config = dict(
    num_hidden_layers=10,
    hidden_size=160,
    num_attention_heads=5,
    num_key_value_heads=5,
    head_dim=32,
    intermediate_size=640,
    vocab_size=2048,
    hidden_act='silu',
    norm='layernorm',
    norm_place='pre',
    norm_eps=1e-05,
    positions='learned',
    qk_norm=False,
    attn_scale=0.177,
    bias='none',
    tie_word_embeddings=True,
    parallel_block=False,
    init='normal',
    init_std_qkv=0.0395,
    init_std_o=0.00884,
    init_std_up=0.0395,
    init_std_down=0.00884,
    optimizer='muon',
    learning_rate=0.00544,
    lr_mult_o=1.5,
    beta1=0.95,
    lr_head=0.00501,
    max_grad_norm=2.0,
    warmup_steps=200,
    schedule='wsd',
    decay_fraction=0.938,
    decay_shape='sqrt',
    final_lr_fraction=0.05,
    batch_tokens=[8192, 16384, 32768],
    max_seq_len=1024,
    doc_mask=True,
    train_tokens=157800000,
    max_steps=8770,
    dataset='wikipedia_en',
)
MLP neurons of a small language model. Each row is named by its layer, matrix (up: input weights) and neuron, and shows model dimensions 0-159. Each number is 500 + 40 x the weight over its row's rms, rounded and kept within 0 to 999. Numbers have three digits each.
After each neuron's rows, "fires after" lists the tokens most often just before its 100 highest values on Wikipedia text that the model never trained on. A number after a token or word is its count.

L6.up107:527518585524490501461478555466470496487483558403473505463449451484485464433540613503455467469504570489516523482532525525484494436477546495506551485507445530495533478473492458516529494437520465546506451575535509472515522586543449488492492526500542550537473515538498490555492504501581478473545420467478562496452517501493414487458458468460468494524534545462460517539493509499544473530560470573549491560545419456512543500517602485460504417487434480467480480470443497539557483570430494
fires after: "c" 16, "n" 13, "va" 13, "im" 11, "iv" 9, "s" 9

L6.up291:441516510469477508470479509476440424521539504488522548461571488485482565446517497481429534476544476475438526520508545505566498542533472535481625455503552512464463518577516475550391505529471488512635485515456491463446535541454547498517466471439495501482522491530467551487522542527536493530496499476456418526522454515462600509524487498547511526553483539489597519511507501509436522497500475524547473418410550486502539530518557505493459502531483527494455452474423495450463448521494518
fires after: "o" 15, "Y" 11, "y" 11, "ri" 10, "air" 9, " I" 7

L4.up451:492420409500461557472450468441499464428479561482510545457507499461494520542497481493523456471483523517542499509551496553566543510463570489511514548537545512463489512487489509557490488513479484531458401490477487507565498465525505483488503493571561537468576519525445440552566413496502576446400552536549538529534508559510530564515417468537478447486496595504529483539471501470487491547466526515562487483496469427464462455572528473522464474436472563479461514491504491501505495520437573
fires after: " W" 17, " S" 14, " M" 11, " gr" 6, " R" 5, " F" 5

L4.up562:569520491422491525466518483467541541451444468553502503566419444463479549576491494507571431560482535481512530484471482533516498441490611451474489457438484549484496520506412508537456506479542513487460488545535425484522507479529499523566557438464504533519456463402503516554521485482520507461561463535515528539465524464452502576506555482542521498420480484457565583477504493497471512478479491520517490528588547471463581524499522518521505462503475495437430549528556471506492426508524455
fires after: " G" 21, " K" 11, " P" 8, " B" 7, " Sch" 6, "B" 6

L6.up622:468503480481531585424488571537371444502509481558419468523541469553494510445509442498518529463521523488435468438504440516487507426552504477484542568523563540500469530522516473466552499507467502501545453491465524531579495542529443563481462458546512510536470481522495486524508463434461556465545420572486508594572485567473527465457601464509542500448503515557492472480477534516423563514531515462498494493437514473497482508477493495528525477561468436501500475474479536457466536472542513
fires after: " G" 47, " g" 28, " " 17, "G" 5

L6.up226:508551472476451538530525403473493478548489497452425469494578482557523532466521514460442438454510555519475522531480483508503462522544517484496451495507477534435512459525527571523559540463541498471457506580520495473589490506566492548452472474555568544506432426461537553479501500450588527419568449506516469501554501476495461505526549436510517451461436478508446467532453503517462480573468564471602436492469507537476557537491568486493488503501501505570527463534478458512486552492462508
fires after: "w" 25, "e" 11, " w" 7, " qu" 6, "ff" 5, "am" 4

L6.up525:522538603487557553538481489525508483494479489513513467573530473415527469451449518453457403564550536531509511534503491536517563509501491450530471555481474519537502495493560456498485396464522509493553461539499515533479489502504477479539537484545586516550486498438416449479549513462462475508509454518497440472484499477451498541506471569576502544500470589498495470551540404471416537530539489501455494484440553461459493541533425499496474442467454462513501483530502496546428467516516594
fires after: " p" 24, " comp" 17, " gr" 9, " in" 7

L6.up244:542489499542467498416454508472551457593493556550503472459560458389588527486482514538510409500522473441476548434446522453537516505516465469528455502464525475435490538454549543518481504504541576498570547465529523447559538535579464496465449461510542501457556543504531504519445486439534503424483492505495495495532525479510520469558533537522439469485509499491510411483472522552500581523492515519563525507455543522468565426547514519518481448466486512468493506541445459496445437502447485
fires after: "e" 33, " Qu" 14, " |" 7, " E" 6, " " 6

L6.up319:500465535487402535489480490476527438505504551487461500485442460503536519557428504461606475457505433499471502402494497491495546474487408485513496486509533548505545527480483474554413490496463509536484475516541534465498519574504497462480520560498512544536505526524581552572539546425561507525455465497502514498493466469604533483467425442471521539473489498502518480444523524534478512494492534560510481484511436508523471473515625398466542456555451548458466551490488485557454507502439503
fires after: "an" 34, "ra" 7, " Ka" 6, "g" 5, "k" 5, " German" 4

L4.up318:564478522527521547499450574443544426491444564511531503446495477466516514509521533414464553487529524472480451505490511469571473499574468568525528479408534461540478416480507498507516503483543524455521521458480489501560533496493450543504521450510508601496548595461434496536477482487494538443508543543530479440520421471453505556460481542451486478522480500496554515490512484490510481509473529535580506524490510517552397444505495497490564466438492476421523539411494507446524469591540522
fires after: " (" 21, " \"" 19, " A" 14, "\n" 12, "H" 9, " H" 5

L4.up221:522477481446547550535557460514541568491535514470538467510408485454442566450484519466502533542513538461488513487512472501492524544433527515485415438559478425432507496482431559450512569531523538488506520485507501547487508574514532613493512511567455472511561511541548529468460475507530498439489459534473504403475527507547489522526487470475512498475458428577453530505473544503444493541470524417469484486467502453538522519463508551543502537569488481477486469527545426508395448491533446
fires after: " re" 34, "s" 28, " qu" 4

L4.up377:587467532584493487504481516551492587485488436573486513493500443554454478543490469493468527528512515493513521513490592518509513398480442460513520500489441503467512511520480454491456464453559545477553523475526559463536495463490491523530457480375458467538419458530490543436473526412495554508467412475528512514490470574526484503537594494432484476464523506411530485507463440524485467579572508541535473524519478466506537507499499471483476541553547491560525500459502493552494506575481513
fires after: " is" 28, " was" 25, " served" 6, " became" 5, "va" 4, "s" 4

L4.up120:565486470548456534523541568423492497524480552545486523510538530465512576479524489499482421519494445434521501453543522478506570570448551464486534433407553461467484538499432564474531507492482485534509480531485531492425493468466559546538488526543444527530539561485458429515519577505476540455453474516489486509486486473442452526461511575452427541519454461474535564442514534524474513477479535459498530497495540522485540506409501521470515525534495587543546529506531514455481460520437395
fires after: " Di" 23, " di" 15, "ff" 9, " su" 8, " De" 8, " de" 4

L6.up403:485472564504519545520468487542497472476585543503580433481494538526527493483474553492422520504576411534440543515474487472604485477607475580450503486500503531451571447521474509522545566510496550501465473538476500498481473480462440521472455519469484482445480469548440542471515555580427529534501494463488430606517442484485528443495508497563421519499501530526511537480508472538443465473504491523466478464537494558510431509495405514493554573478500473499505476460525465463491485495522544
fires after: " No" 26, "o" 15, " under" 9, "." 6, " no" 4

L6.up205:533469504472469548474511524543508432503467495455604510476518484530525489517555517465534491492536503489468505524572524558480491450528474440504517499476514450512528506506549515521490538428551492517477456541453468521442547506525493532459501461484398510542500497559531593501469513388500437440423511538459506467502537466501518523500463547448568425436566425502478521512565461516478539496542515447542519523518429531468505476502542533493504527514531524443522554370542497520578524533407489
fires after: "an" 20, "en" 20, "n" 12, " Ne" 8, "ea" 4, " N" 4

L4.up197:531468510435474458504457494542527503475494464542419577494448510553585573519471506487481430534471511489505481519547461468464394538531441460462505437516541551461507458441519488516540539448506500487541471484461440561552540502434497497492567462474540491517594552456467485536436525502539466475474503525511485522489460458514517593518495495479485531496470533540526513571519487514497478465471488449528550494580551515447483467616520528534454523539477508453564407495526410486516509550476518
fires after: "|" 51, "-" 11, "\n" 10, " (" 8, " con" 4

L6.up87:520543527553506407578560548506518511495468545512529493604506501501414477504501500539480464545475527473540494417528526452584527480528454489480515500513513493504515498513490485480549468526508522451467463544568481579574454502462490547515474478517514503507490488563398511488529488454472480457519443509566517588515527566515446463513474494463479480455446435498490483547428473546475527530542539512399518575460501478435477484426427483563571514480452460487552539491472462506539556451483489
fires after: " f" 32, " sp" 23, " g" 11, " di" 9

L6.up546:463497510594553488492500459457509470426431540584455521540515499502554569515545568524482516486449454435592518414486523436532499493503475424494509440424487477548475466483487514526530566605513531477524495486523463581512492544422455541502482591554475489548450501495507542502484475504482446433503447458436445488467527554509499390456467453502462501558512450492493464480584499534465522546505477539506521500513518535477518530475495478523500545489506527521542512480484520524493489488484594
fires after: " an" 32, " An" 23, " vi" 13, " co" 11

L4.up159:468445488514478524505509476535449501407439473493533505491494510519547485504585531415486533433488530470510552496477447461485531556465474530491540468467577441438504523523495478437484480504583445535503500411563510511482519529501488559501515528501483627571576498536518514544551472508544511518552470496502554525522493583465514468434473438480439562485549529577462534481427484529479524465440542531554501474493510526505472486497461516427534482513505494544465462476463434442449561521495431
fires after: " " 47, " (" 15, "," 4, "/" 4

L4.up100:428502547482484498534544462508531495524494473539498527486460498425468561596517482483544419445447488516487544486456481535472462474498550457525559547433520592541490459544477488557434501502494482499424563477529492488544521457466505568571466422537461582490481544557497536494499510451509480501581448495476426449497537492467494502519506522471559499440560456417442486425486454491493489538523519534480509549462547533510557472472410497473544510463539549483491566517489464545536462479533561
fires after: " K" 18, " G" 13, " Pa" 8, " B" 7, " V" 7, " Ja" 5

L6.up567:481500484425503512539528539482464591474479499462540494409552541492515436455529470541519546533495515549460493473520551496481569479523437421537441442523461503474447529464494469588491488477512557535477440520554519514459522518485501571522395515475452549486507473539505466535453494506469561442551484492540491370485502519546537465551513534490484549519437469481530461567444513466455445535483481528451574447503539507579478587521417513513503500482475485546526515494442500472531489506534518
fires after: "s" 36, " re" 9, "re" 8, "-" 7, "app" 5, " " 4

L4.up589:527502503508458459532487503508498461514440549472579564460495479540456534471543443521448445539514423520448554476467512562621525490510550424484501452480486460485471531438493448568546534408530465534423485479524529509544450526470614584530481518510487495533489529454465517456464511515381498489551513539512489482498442477489477490499485446531506482473513528575503409446552472480449537588514485519524518567535497547526519512520486520484518511516572454518487516465477445534482512508473473
fires after: " was" 21, " as" 13, " is" 11, " New" 8, " became" 7

L6.up99:512490500543525484426534533577537468446581515493507499552541487421501526450508498543457433543455538493476514526531427618526556532450429435488453509481495492505470492384495497499575445509550488493592504523496485503543497490516484571515520479494507496492484554487485501439568515515526462466504419534479471542495429457508480510493482524484456504532498479521460502540524538518488508518504539550574441457456591495452488549540536444522481511548422461522463502461570461454441495463543438
fires after: " de" 35, "de" 6, " comp" 5, " gr" 5

L6.up537:445565504513499565510548501425528493474530445524485452526571515482518534484562520504503460525441544557485432500433494553496500478547508470482442498421511502575475453471495487520482472526487474517564511579555546501492564421516443505506426516498521504504525445484436504514538478478423533552485517566545581535576472446533537479475545534535475509422480488498548490431521503438480465580495530527501524460425564426463551564478507492457471447519430495540479535427502505511460510540493482
fires after: " Ch" 23, "G" 9, " C" 9, " f" 7, " G" 5, " F" 5

L6.up529:502513468536497532465544515525534447530504507445564488460450461409488555505521475511522484536466475473471530526482572544595426478421526533526498502476505451552473531572481495446453534549551505516438466502472549492491477501518522527480504459558500444535523532460541505536530587427454588487363555402536506527524501494468456486414526492537463522524480486522473581425423528532494546591510516478510508509440503551444517494509497540484508499516467475524516494497468482466540544490537519
fires after: " in" 22, " In" 20, " the" 7, "In" 5, "il" 4, "al" 4

L6.up156:464525492541411483510519450538567537517501525502511510465529503532469497513538521527515529530478400472518554505516500472512556457484516513588528502490525558440537518511489466465509556500465440462473458569492486460470524501492504507517501464575503368462442425583573534550478509433437509475547455499503491415528562551486475517438443430416518463473550530512506483494467456574538533530511532496544406516478445499493474562446543473539526528491462480471489588522521512521472546494495513
fires after: "an" 13, "en" 12, "g" 10, "s" 10, "at" 8, "im" 7

L6.up351:449524497467519509487525534504480452432441477492492566468497544570493419521561515577470488555527414532450501513456495489500538455504505432498596502467473547553468514541483516423546459493546508514575521529480550493546495501499490573532516514509552548529417500418473508477465498497500481511492503532521542528372511460398542569550507560528452489479534503442482434501470527541492503532454469486510513501526461543427515533524435524474432418537471470526535520501535469490526498528561449
fires after: "ri" 15, "li" 12, "com" 10, "ur" 10, "or" 7

L6.up85:442500499521537556485514478515547519579495538454501476495510562505483555411520495545497477492539603495445423493441483513505531518463493516483517425478533503565502503426496481462446502544540523521512495551533453507446545545520499507493404493496591542521447507481510524442512566424507511479464508523453533448535427529588537566470437450500542492541419493506527505461459512507475524549535561484601503468435489530443431491457500552537499469500494479552516483566490494538430465460492474
fires after: "il" 23, "ip" 10, " long" 8, " October" 8, "it" 6, " July" 5

L6.up429:549577504475481453417568476501496604528456502524474500533504530538525440461555517556472481501458503479544532477538560528508462515458554530619591412481485475441531479404551524484533448505570447473542491531486524444486564502482505505481500487520575420521456536506532512545493458482500517439544462488439491528420518489442507525559555449505409510522501465528495520467486498555464487526460408533556533503481527511498497534448541540505465511521453439455508518505495519463511524475523508
fires after: " de" 45, " De" 14, "ri" 11, "s" 9, "p" 4

L6.up182:483501470543501479496416484494490457575501468476463477513457548513472474566484500438443488517454504522563519506535487563473461481453416514499509435461503460555472494538443476431556480440609493532506463530552508549509553586455505469549524550501515485519430517425566467567490528501539549501503488525491489486559476460548553584476498481518534562563456494560479566522512543495521495464418463472505417485466519551448506466512486468484511517531524574497511496414469412498526518453510476
fires after: "," 20, "c" 12, "now" 7, " not" 7, " " 6, " consider" 5

L4.up422:530444526559548508476467546483520475518549486497591479485490415450554531440551492545525542491440447481496511506533515538482451516484517484486481491457495442484525480469494484565433567519474489508627432470475472488462503487496588533517488465499477474591602526529534461481495470416489498546418402511506430494492451473452482542521497484589491511440465584486529578465494500560498534513488549525504560514492465503540480585463519518481529466495532482501437455523494468485471514467538495
fires after: " in" 34, "di" 7, " a" 6, " " 5, "In" 4

L6.up493:507467462493420555496538477534465488555529527524598579476493485462400530499450502448410536495517452482547578528505548490537518486449495524422552586537506534488522579516474504463512564462480545484467453488518481421439549547466496494456480485486488568508508551496493456424557540539470537444502465512570502483548454549480497515502409446506510516524500532515536495460499475513456472474451526577466488535520459467534563547539463447461460510480482484585491455459472519480472548522535534
fires after: " A" 18, " La" 12, " No" 11, "n" 8, "t" 6, " U" 5

L4.up123:522539544510507463435533528455467547518478504558566563441507520480399483468480511518481512562502514510570547518506498497515539406551486480455538484561473502512459469440451495551523483411479522503486519493530480515440568527466516507519527465596495475569464483429496453517455509520587485514514465518479531468528569513432513448543525445489504494497601511437457425546475476544465452502517452517460473542530429511506478460520565506482545509536461412511493519480530456416527562516470553
fires after: "s" 54, "im" 4, "men" 4

L6.up235:503437503451437493458546514503497466523505528500487519508583481492491448493459460550450536464517508484508581539556436528500473446476468466464550449503461514430514578438462494439506451517546477525542505558530471494505490459523540472477456530418452532403544525556475607540421508520518563475525539513438552474493525487510486526484524495489541521461468439490500564544481604537457450462511500509529522493490429556481545547527429519519535551514598532427510527461516507461490495468525457
fires after: "air" 19, " Re" 13, "re" 12, "ir" 11, "il" 8, " re" 5

L6.up410:532494525561594551483443521554463485492547462481537526459546470501533582500513516478544545540528499477547512464492515516565479524529476498466528450443444425545477431516401523526523488453509485542596511602541441495484485494449404491538537471543495503518439563413486481501498495476518441487481455465501545440534566522532560533503514446454480532553465499472416522468578528480417497488526480517472496512436533483509519497495462548436518532525483470487479530466565438472515506461525539
fires after: " " 27, " in" 20, "\n" 17, " (" 8, "," 6

L4.up509:435497525501448497454522485500481536463478502546508497488499448539435459516479489421546436497510531485501453572502467487535547521556490551525573509479574480511511496495530524497493542499497543496534516541492515485488573563501484527412470457434388516537562536508518477497522424562557578535545585501487516428485489489492557534598447530437434459532545538500485510539500460539518393453504523499401477444456504503563516488539521512511524470543495504473458489507409505545495483483505451
fires after: " U" 26, "I" 13, " O" 11, "U" 8, "O" 5

L6.up430:520522444468524530495566527543538456514493514545541495491511417500536495558462479453489552488513485519492559576462638471498482498490523513470490531486490581487489570486438524507504485546601432494478547494520441535453505427431516531458469482419475450444536502469488536467464535537415553540496487467542477518474454550537508479479503493601546547500443541555469563511524579547488402481457488528468526522473473475475474532515476494573496471515521530479444440483496553462510518482480467
fires after: "le" 16, "way" 9, "ce" 8, "day" 8, "d" 8, "ue" 7

L6.up392:458542514533565482535479454519454521530406480505609435472555450490469485477560519415538526518543508505533549526446474482544519499555515498420519507424481519472447496526463561494556538505546468502484538565479450443439498565516487540481424503501560472501492477437468591467527476484541513542413510423513439532501492479515444426568462453478529492557545523496508548484517540543440446488503484538462513477462449526512477513560497464542524531491493486515482520591544555495434492501489495
fires after: "y" 23, "n" 15, " No" 13, "x" 7, "e" 4, "." 4

L4.up418:537458488533561544513460537523489447455487569499456571456500489437548488531445494514482483494448511467460481467460490549534524493588447384448477484529468560556500513522565538501497480446450541557562500447498514537545492528444426487517495451562527511449523473486544560516505540435539454468481447526544536520484515563590508551503488536479484539511512490553499528521495552541520521580506533498547459475457508455412480436522524508473554488438417432500520511513484428463427470489492512
fires after: " the" 34, "," 12, " gr" 5

L4.up624:487497406542531468442523437450465499494507482491466494494462442507545504529510489500463433508454511492531427465523521491547581580526502502475620518442520507522594455463476503496541442455591549509466545559524503431528502527507515590560526535479461517546561486490532507459481519579491488470529380451455415496484522512463479515461500559499563477545551497466485492505470577419467525462457516424549529491559466510484483516523522441478494500526529485516478479508478471551527520477480500
fires after: "ro" 24, " po" 16, "pa" 6, "ru" 5

L6.up185:556515523494537544483565507529543471544462518517562469551542509457494465490532483536579506491434521444543541557517437508482494497509476389545438477478507542510427502432484532448483480477449478528542532520438495614518543504436540516491441519450528557518514538543529486583492467499492409526439438508423514582605491473512470430501551554496464538457572536504493515467477522462500499534473484519485526481529503474480455536522444516501432480478424448524546469463492473502523472471496534
fires after: " se" 32, " de" 14, " Se" 7, "fe" 7, "de" 6, "te" 5

L6.up126:492531436583550458484498517468556542540466504471498435514460483480480432479522520540481548538440499471485538546514451512460478470560504443576428419545540443514508479549516473495551592534485485478507506550544485458532509457511520493597517470549569496529515542525470490489496471530469525506522551466495475523499579584505561554506475501473521519517470434469419435480502477482497507480436469458507539535548402533433492561505448555471427467502535519425509509482453447549518535457483555
fires after: "s" 19, " dis" 11, " con" 8, "cu" 7, " re" 6

L6.up367:498517455435508458513506520564434477489448530491525470499503578501492542534493432495445532484501485466519481513536542490490471502529489519539484482584557553463426445548541435450513485496462474516529576559575540430455508484545474562471509552499484460539504457486494471517479533581406580441501450504512539500440546527478462508488491441504490466494498517527517472438455529497477491508392538473524555468525501544536456566521519510562502452533449445496529491473517544534508466434635539
fires after: " at" 25, " down" 10, " Be" 8, " be" 5, " Me" 4, " me" 4

L6.up323:529485469513435514541520395543492518491478530531463504527469449535462578548466544452496481503533432469458515517491540500526539528458501472478508488453451508486466454557544491552578459521448487467605502469555482446534520555434498528529467543576478506491560475569464521449462535565539529517485456539564462499468526516457569440526538524489438535550502460554488532437531528416427564462484529512474467458474523502496470507511508425475463536481502523547551497417432486510561448460519495
fires after: " pro" 14, " an" 12, "I" 8, " di" 7, " An" 5, " to" 5

L4.up109:520434535483552486485560536557473500496482527499433476508527422519422558533521545435520478499519487500487484475569561434574511546474516466473546475418472457541484544497472517538523537447493507417494493464455526501513560539445501459417492431504526518488525505563485487512517488471519507516417465511497566556482470498484488461515429521498455556525521461488536508526575467422495540487584464527469479540500514506544504446564486488469496510517403466547460516515433548559552395466563525
fires after: " a" 39, " an" 17, " no" 13, " the" 6

L4.up183:514529551521512546499507527458540507539465496492464529555540450490491513457442478478455473503470453521559518478513467535527476556523511478524562472566479488502589432498485480509556461459546545425528445489533454572445567486503478519504611456581501489480489478449570458494522493468582450507520427515464521447441561520488494582480516555504451539486493490474492466567491534486482481465430481431590523480571465514446504454517558528466454489461448472480481513445504490503547529408533548
fires after: " in" 40, " pro" 9, "s" 6, " con" 4, "la" 4

L4.up127:501507464515560497480491466475549542504473482532544458527500442488472458531569515537443419574466537507533439445480463541472546535495534445433509501437528549470553502480461466510526472512526559457494518562487560534498448464503581547604498477499454583525471477413454571526455507480555498411473464573471464491489551436503447519535526509505457490512524478476451455449472544520450564545528422468505522509502563506514574476493478569463496569509546512471502520561477496511533484437499485
fires after: " qu" 16, " comp" 13, " Qu" 12, "e" 8, " me" 8, " po" 7

L6.up194:533510474514532499455489468495478500486506494575478521542460466477555560524515435459533490524519511506492451541476618504552538442581514522487487517533479543535485515478436444442492468485572596505496439481493519504462517487538470457511465476453470505445542489431446476528506517453550473455493526493499579476580427535526504437539562534464510515453503490518490408527523499472521539478526559504470592539497493461422549564573414474508548502479490423464438494497527531530493464538468417
fires after: "er" 20, "ar" 17, "or" 7, "mar" 7, " Mar" 7

L4.up366:573448495577442419498525437525498530538473471522514535489445497520406528530485446513467460513449504498510607476512469558484477530484456467500557484470469426470410480512509429470513414507526494463464495466471524545541478541455499523557473479526544473468549472506547533498469548530469515460529450495549445520545545562485562526466574547507495513515564483582493469571561460609486459470540484544460473548445547486506515514488457507528497544485513468478514459482528483473423502554495562
fires after: " was" 47, " is" 25, " re" 7

L6.up249:473489510508500453502539517512522562502455508513537539501416520539517551493462516503510477451521469513588450528475449505489523468507521519474453452451527437512496506438445391477493563502513485526494457488583506533575534531505501537536561484528550478472491488545479524511544489487539487501514546525548502470432525545503496549560424533451435566503472460434477543564537430505514477486493464509473462558475483505440606443561435467541521518530590482433453569535514532516466457470480400
fires after: "l" 19, "c" 15, "oc" 10, " c" 10, " Con" 5, " re" 5

L6.up163:472501511510504502458546496401510505518496524499562481409564527578516511455554521576513460498537511508506535471456416452524456536553476481480479551479456496539560449470431531512460544542543455507510541547524498508474519495481496511479435502576471481535473387571542499447539369513583490448460498442492565467523529500496474513506519478472475513568503525481424438491560430553509515461591477491504508535529538512488516514518501531514438477470497464501464473488440546528494550518557463
fires after: " co" 27, " bo" 7, " h" 6, " vi" 5, "an" 5

L6.up380:524456493571490493560462527554546484500510417508483450485489524507478479477518562563509436476535483482537506513579451479529482496488465506495545441485472472439464538465523533418476499496581432520470483514548469528431501500539503512503460513472531533455426524484532583488559457478473511458467527486519601436532486449485517551443476483458486507469478536490510494573418559526441472511581495512534575445499503497554420499503524495495530502465527483466437506629489526583523474449569489
fires after: "il" 19, "ip" 11, "C" 9, "ub" 9, "oc" 7, "un" 6

L4.up337:584447505538492471499450432511532507456491551541496508458485473493493445495515491472436543560481477436460501464544487552521498514577473484515456470538560471521499439490500460439469444536559521533550501491590433559516508494542459491517581517546504518568560472580514483502564465562520502465490455464590532476463494507520460493442463483523523540524490491628516449485522495496414535451425494422431478490471544463456471460506521526544530481484570543437487474491462475476492561502503504
fires after: "," 27, ";" 12, " and" 5, " " 5, " (" 4, " which" 4

L6.up80:490466451517475492494494594447508490431535497568470495475455507513529402509556500490549530506449558436497520453511551477550563506542521496515524467519627507521536495473509465494518527576440516482503529518522474509478501459494576517498470576564550504443474530560449483425497473472510523492488427574478414555483534513489453510443510441483505500445491482549496508491527563465448500510473470372463599464499471480506503495452525440511575500485503517484535509554478528520534454438470482
fires after: " Di" 29, " di" 26, "ci" 8

L6.up68:514440512536493452570562470514503536509541492560519482449486498475556552478519505480612504468527488501522475439526518521488507436466537485522521540487530484477519461461448511439483446525421485455510424431480512493395486464510515385527466482518569481476545559497500486460485492505618558507482504512496500460505519458494548550452489462410460552516482485511509467527513489487519488448541461476510555576506547390534492471505466534544573529506502519525418589542493466500541466551501502
fires after: " Al" 25, "l" 14, "al" 11, " El" 7, "c" 5, " Ar" 5

L4.up17:460505467420510514479504469529517487449563451525523546461410485512503511522551502541514517524485444487451514501534480539529510462535497520506557523498478550533491521490475508519523483467490472492470467535532526431480492541424457493514541522468479500590479492484598418526554426527548550545509518474537479457457573507461528472552427470483480470556568591459499471545499538524519474435521503459511421553569527464412458442537506447487527452555490487553453530439492432566557578478475524
fires after: " Ba" 24, " Sa" 15, "ba" 10, "s" 9, "an" 6

L4.up429:495511388477536479411483459490448497520524501568478443464515434470526465488513457496480538463514506582484581473457450542577460477597507503437484568461500559458515456441507456473516437483539436497513486507481458515519542499507556520493520570489555484509521518469449574553446477476489491426543517566500539515493477451435501533517510478502494490461462518449524534540471572562551423506486498451557536482460548484500496511471532498534532431501615449514437536543486550499500503508530519
fires after: " W" 18, "e" 11, "w" 9, " G" 6, " He" 6, " St" 5

L4.up392:512449559511463411538524416528442507562529464550515489515457495509501557490475513437434494472506519496473523547528509466456502607492548495449549491498439530539485485510506428494498487480519522464523480463627538436482537500411444466519519516528497505516508575532500477487479464476411515487584435502526525481531481458500476498462543508447431476578515560511462501578508482463475503509547517516531502504498539507506579530546466457530508465504429499419442549581514493537498504466486593
fires after: " co" 20, " U" 17, " a" 13, " A" 11, " Co" 5, " an" 5

L4.up164:459466516524477527564442471525444523399516542515538538481524434533472570514500456543574550518526530497499469551497467579542534519473495472515562483517481520475529475552520433510440423563506538463527502443499474437411524470486517526480459431415535465547478499478498497521534452552522521516479510531486480479527516463564482438448494478492555471545533544471548549490535462463484539444483433496424495534501526524556485545574509523472588482565526435478462429521496525511445570556461486
fires after: " O" 32, " U" 17, "O" 8, " I" 7, " Mi" 5

L6.up396:495517461472546556509547393500584479493498525534549584489483535547549469564529464489582447477517455432514455457462522536490537450477539520466498438472503510463466496476462437520496542490496419533497498480590467476506455488508414475510493497472465471572518500458500482413521527498488523455582473555567473594475550467471516547485474483498501438548502501559472539536518577445499552507451471455527515511480528556504469579478437518500519525481516427515463478537498461552521539443470547
fires after: " be" 38, " Be" 7, " E" 7, "hi" 5, " close" 5, "ce" 5

L6.up7:472558449489591567492504541488494455509466517522554444484512488480528501567504423462476549530494474436497478448456538529460540472506499473462508497567517539543567488499476493407491481448469497522497541534473426499553491559543434497432441498459452448452458527575544519462510495453498484528565463558528542464534478513553444475511527487451545450510580517520439494503562536515453470458397466489497447525496504433543519523526602530497469576482489518507470490472569502515521583513471515
fires after: "." 25, " " 12, " re" 11, "re" 7, " de" 6, "ward" 4

L6.up479:589518539504458500438439559508449541460486558511573485487500453492550503485498448472461596476454491484554516518509481418506513492548528477450478530522457524470478464508453535493523492470499580420463478528453516529487495579468438492473474478450397594468485551593465496546502485549552485450502501591523513540563540529386457535485514536460531474491462533445492457534497560513493442484455479540474477516490509478562487514527516566506515497557504476458529473537418530490480489538481486
fires after: "." 76, " re" 6, "0.0" 4

L6.up386:500513526536538560614518536517483475485519498516498458387515500529533547539520493508519541540518535494478431451540490460470492547489495535464527513559503456513466541479445476387537512481514459531551474518454538514498536481495493517510478584484547555528530511412518547521455426457542543495486450548502460521415481544514512474442490508559548522491444478495445536467581466457464494406462494461518486490490472510483402499570475542425538393496492508547510535462530497496482545431526515
fires after: " " 29, " in" 25, "ed" 9, " to" 8, " p" 4

L4.up628:510421461470567499468523529540480458504480489547492515563454534505567532467519475475421530552463504429502546416467499527466486541536442526448486537452480468559471450509483473516539478445539495548551524570597415540623471483471497551522468583571452503507545470479482478519513465535526485470510533521510518468576497576525537539534522480504525517499464495513476482505517456484481479451529388522426489549465495440458510494498500518498424464468461489504541549471451473460540521577475476
fires after: "," 35, ")" 21, " (" 7, "|" 4, " and" 4

L4.up182:490568495514478536491505534510484502459523458499466511465483446417509506484512437493491478516517501515509518547511554530548475422437556537512521498535471459454574498481479430501446510467484481500547401553482518455456576507542501525389525440538539464524467544463536443503491537506538566528451493479502532446451486522566530518486567457449519539457507579525521502500503514523583469521497562543562388516437551577423511478503448480513513460564428530472461527488516469534514451450476524
fires after: "s" 21, "g" 13, " in" 12, "d" 10, "k" 7, " K" 5

L4.up326:526377443513379543504505419533583494480536530552492492597504511490489497546598533509520497516548535477484487560531526523513556526470491443501542474522495511518475581547475500560436496489409490479462478462549456458469507486433491524489522543506536493501542505503539574526564484448468530553475485503542447493445442566545517462452458533508482499450525554499502484469535471501496562534499517464511502489484452516520521472470484401556417432484482542504451516498458488563452503482494547
fires after: " A" 19, "A" 18, "E" 9, " a" 7, "I" 5

L6.up376:570465448525440466421495486465415490530537555512450502547493456544528558517447520529503485476528513479508468490563494422531524465484557460493555496415585494533537496444413496582512562552423531488496435573498542496544481513453430580494516538446546560530453462465498521483484474525523523490511431532461531471501562532436473532500479543442529488478517559508528545481521414450463522482511457456509465501528497457555573533466504462496529483486462534489428515456516549491439508501505478
fires after: "ro" 21, "r" 19, " m" 10, "h" 6, "ru" 6

L6.up294:590506499558505518526475429501462523452444499582509389444485439494511541552510470495524455540503534475512534393542499498518457500484531543469513466593535473494563509487497590450512492479628495498511421508511525473466523547540434558446460497506512569512518511556498603538512415560507510466531501525483509464458585544468502446505543490505503471509540432463544488486476506502493543485476539527518500485447455463453525562495513468546461441487495457458516456501498480495490487500438529
fires after: " " 57, "s" 21, "e" 6